Weights of a small GPT-style language model, trained from scratch on English Wikipedia.
Architecture: RMSNorm before each block, rotary positions, untied embeddings.
Training: a variant of Muon for these matrices, 1276M tokens, 4868 steps.
MLP neurons of a small language model. Each row is named by its layer, matrix (gate and up: input weights) and neuron, and shows model dimensions 192-287. Each number is 128 + 24 x the weight over its row's rms, rounded and kept within 0 to 255. Numbers have three digits each. A neuron's up and down rows have the sign that makes its largest values positive.
Before each neuron's rows, "fires after" lists the tokens most often just before its 100 highest values on Wikipedia text that the model never trained on; "fires on" lists the tokens most often at its 100 highest values on Wikipedia text that the model never trained on.

fires after: ".", ",", " well", " and", "8"
fires on: " he", " and", " He", " She", " as"
L5.gate928:158108109112102121144125158143121169128133151101106122152125101125126089136124148127143120132135177089144093125130116164125144139146120161127136115138117114171130135090141118106140108183095148140106143127129171144126123087095100142082097145112124126128136151099135146093132087116105120139
L5.up928:115125108121116136137128143088134148113119108107110130147112144096122122136077121139101105138128148116130165114125151167131141154136138130165137143138111109104123159130142142112093111139144102114119128094119116117095117060080213144104118117126155112134139119127142151109122097073143139104

fires after: ",", "–", " ."
fires on: "9", "8", "5", "7", "6", "4"
L2.gate313:163097153130153114167116156124123169114111123147129112076096174109135160137145073114090094098162130148135097124149171128135168105129151117097098131109114100137122141131124148144173127124155113158098126171082140104117098138173113134131147142148128117112098144134127128150135115122097065129
L2.up313:124109093132135120094101124168151095139126079153119110150119117121117084121131149116113095093086159124107174099137163093116119124117122138135076118119115157144135139091154121122108104088107110124149128129115120102150146087166142135125101133147149127118155145104113147137123107109145145136

fires after: "\n", ")\n", ";\n", " /"
fires on: "-", "ing", " (", "way", "an"
L2.gate515:135142110139151108188113158147125183139132134113158103137121165106155124135155134126169172129117178116120087132129091124153122144093116116129133163131162080155145119103115152152155168104155105128131077120125104123136126141110141111109127125123123121123132064140130106093155092158096142158
L2.up515:155115113149139103145131135093112112113151155129132117166167199142121070137139130144145140157127146116119132158160109123131090101152121133132103148141138088106124115168108134128097150131133136162131156110115119120109076138094122152116128108117101134158143097105087110106100126151127133124

fires after: ",", " the", " is", "),"
fires on: " a", " an", " first", " only", "a"
L6.gate281:127116097131140163128147121150063158130109141114080159148150155130122095109120125121152128128124137144147180111156138131065101139099130159134103126136134169089094106102127167097117144102135130161149105137092164139153123148110139170148133118116145117110113140154108083128131106150153117116
L6.up281:123124129132104122136149099118113123139113135119109150139132096130122079138119146097162126141115070086120105115113127138144101111155114149116168148117132144136145116136113143139160136129134138129112081129118122133144085107117114110125135163132118159070146144095080133136087126142102101100

fires after: "|---|---|---|---", ")\n", " |\n", "\n"
fires on: "-", "|---|---|\n", "\n", "|---|---|---|\n", "|---|---|---|---|\n", "ret"
L2.gate409:147132115095175153142113115148131153129090149114078113118133127132146131112154139142160126106125118147135112094116091135163142139139150159175109094118146080094094108120135141162126133100092141129120117152208119142138109133159136143095114076089096136149159125139124104098113139142110113154
L2.up409:130135123089158145151147110161118155133105150088117119125156130138132073128151108130121118128094121114124136109119136138150121156110162135164133093120145099074086107152122139128082113098127146095142128144186173132091128139140156143073125103089111150121124158167128134087127135109152159118

fires after: ".", ",", " the", " ."
fires on: "8", "9", "28", "ual", "0", " song"
L2.gate331:129149099145122137095119101119143142133133110110142121139096131161136150170119107070094107135098121118136097100142100124118164194137115118117148164117108138095112126146088164114107127154187144138079146108149133120113112163160125160143156142150154119112105103120076123151112137067143114115
L2.up331:079181153140131141151132126110149129120145062135125124129146154129154148121107115152085089117077132128140128101154143119057117185101172104129153083116147149148126157107133145140132152123124119172142155111148143112139129144165114108144170139118112119141152116115148116151134119114109082144

fires after: ",", " the", "wh"
fires on: " which", " new", ")", " only"
L4.gate182:157105088109163151094112077134104140143107147118109122121116118164128147165120131113117138094142097128130101134171109120101082136119091093129155089145104097096147105116119137106111117089106117131155096130141115173175134112126160122139145166102138115137173145104113126105103143117127134143
L4.up182:100138123124131127153148159129101140152133105133103169131120101115140129136127153105138188131112107153122146130140106138175117141122127144168166128080116132142118090111105188141151119147113133129170156142187138141147103130150082082118126147122145123145131133107130133171112179122162145058

fires after: " and", ".", ",", ";", "F"
fires on: " in", " and", " then", " to", "k", "rom"
L5.gate763:133173157089122120194130127140167135097109127096152124167146143148152143138088180096159101124136127165088154127119127142140151149145113145114176117127131153145110133159183115111115121122097144123097109106131154146110124076107111146139083168112087159147132158110093118096121062131081143197
L5.up763:120172075131119133156118147136097168117086106101153104139117159110122118140149150133106179127115136098124093146148138134074145134123117111148155152125104104119126136142118136100150191132113111136119114090122143122120116088119122097132113121150087108117120136154143152135134138139100155160

fires after: ".", ",", " G", "1", "–"
fires on: "0", "9", "ord", "1", "est"
L2.gate17:135148100157143152139140123164092138091140091115111144141123121131106116120163105135098101125108135096132141147124168150140173120130128130142142132121142143091103114118134134093140117096096150107095159119104138129139120070150105185137177150156124107114144121171143155189101146112151104127
L2.up17:136116151123115136117198124142115133130127081117143122156118153176102090104135110154103122098112096110176147137135174162138135131133167147121145096137101140122132147103128106128106126087127152129142089133144134136105149073097127176125148173166101080101113135143152124158106122135157119104

fires after: ",", " well", " and"
fires on: " and", " while", " as", "-", ","
L7.gate1058:088099135101131083124143135090157136139155116120165128090124112175150136185123124144083138141125143115135124097119139103109119122084104121131116141126098180175132160128156137114152139129133127129153088130135130169113149140135108112104085148147104141136131131104090077125143122142124111139
L7.up1058:132151128097123121117136135094111119123158178080116156107135153136118147135128147113105138127125136106111125148120104139182134116103118120148122139147138112144096148121091138132097104148101132156099156104090120176129141135121102080172123158134111141110122151142137141137148184081111119147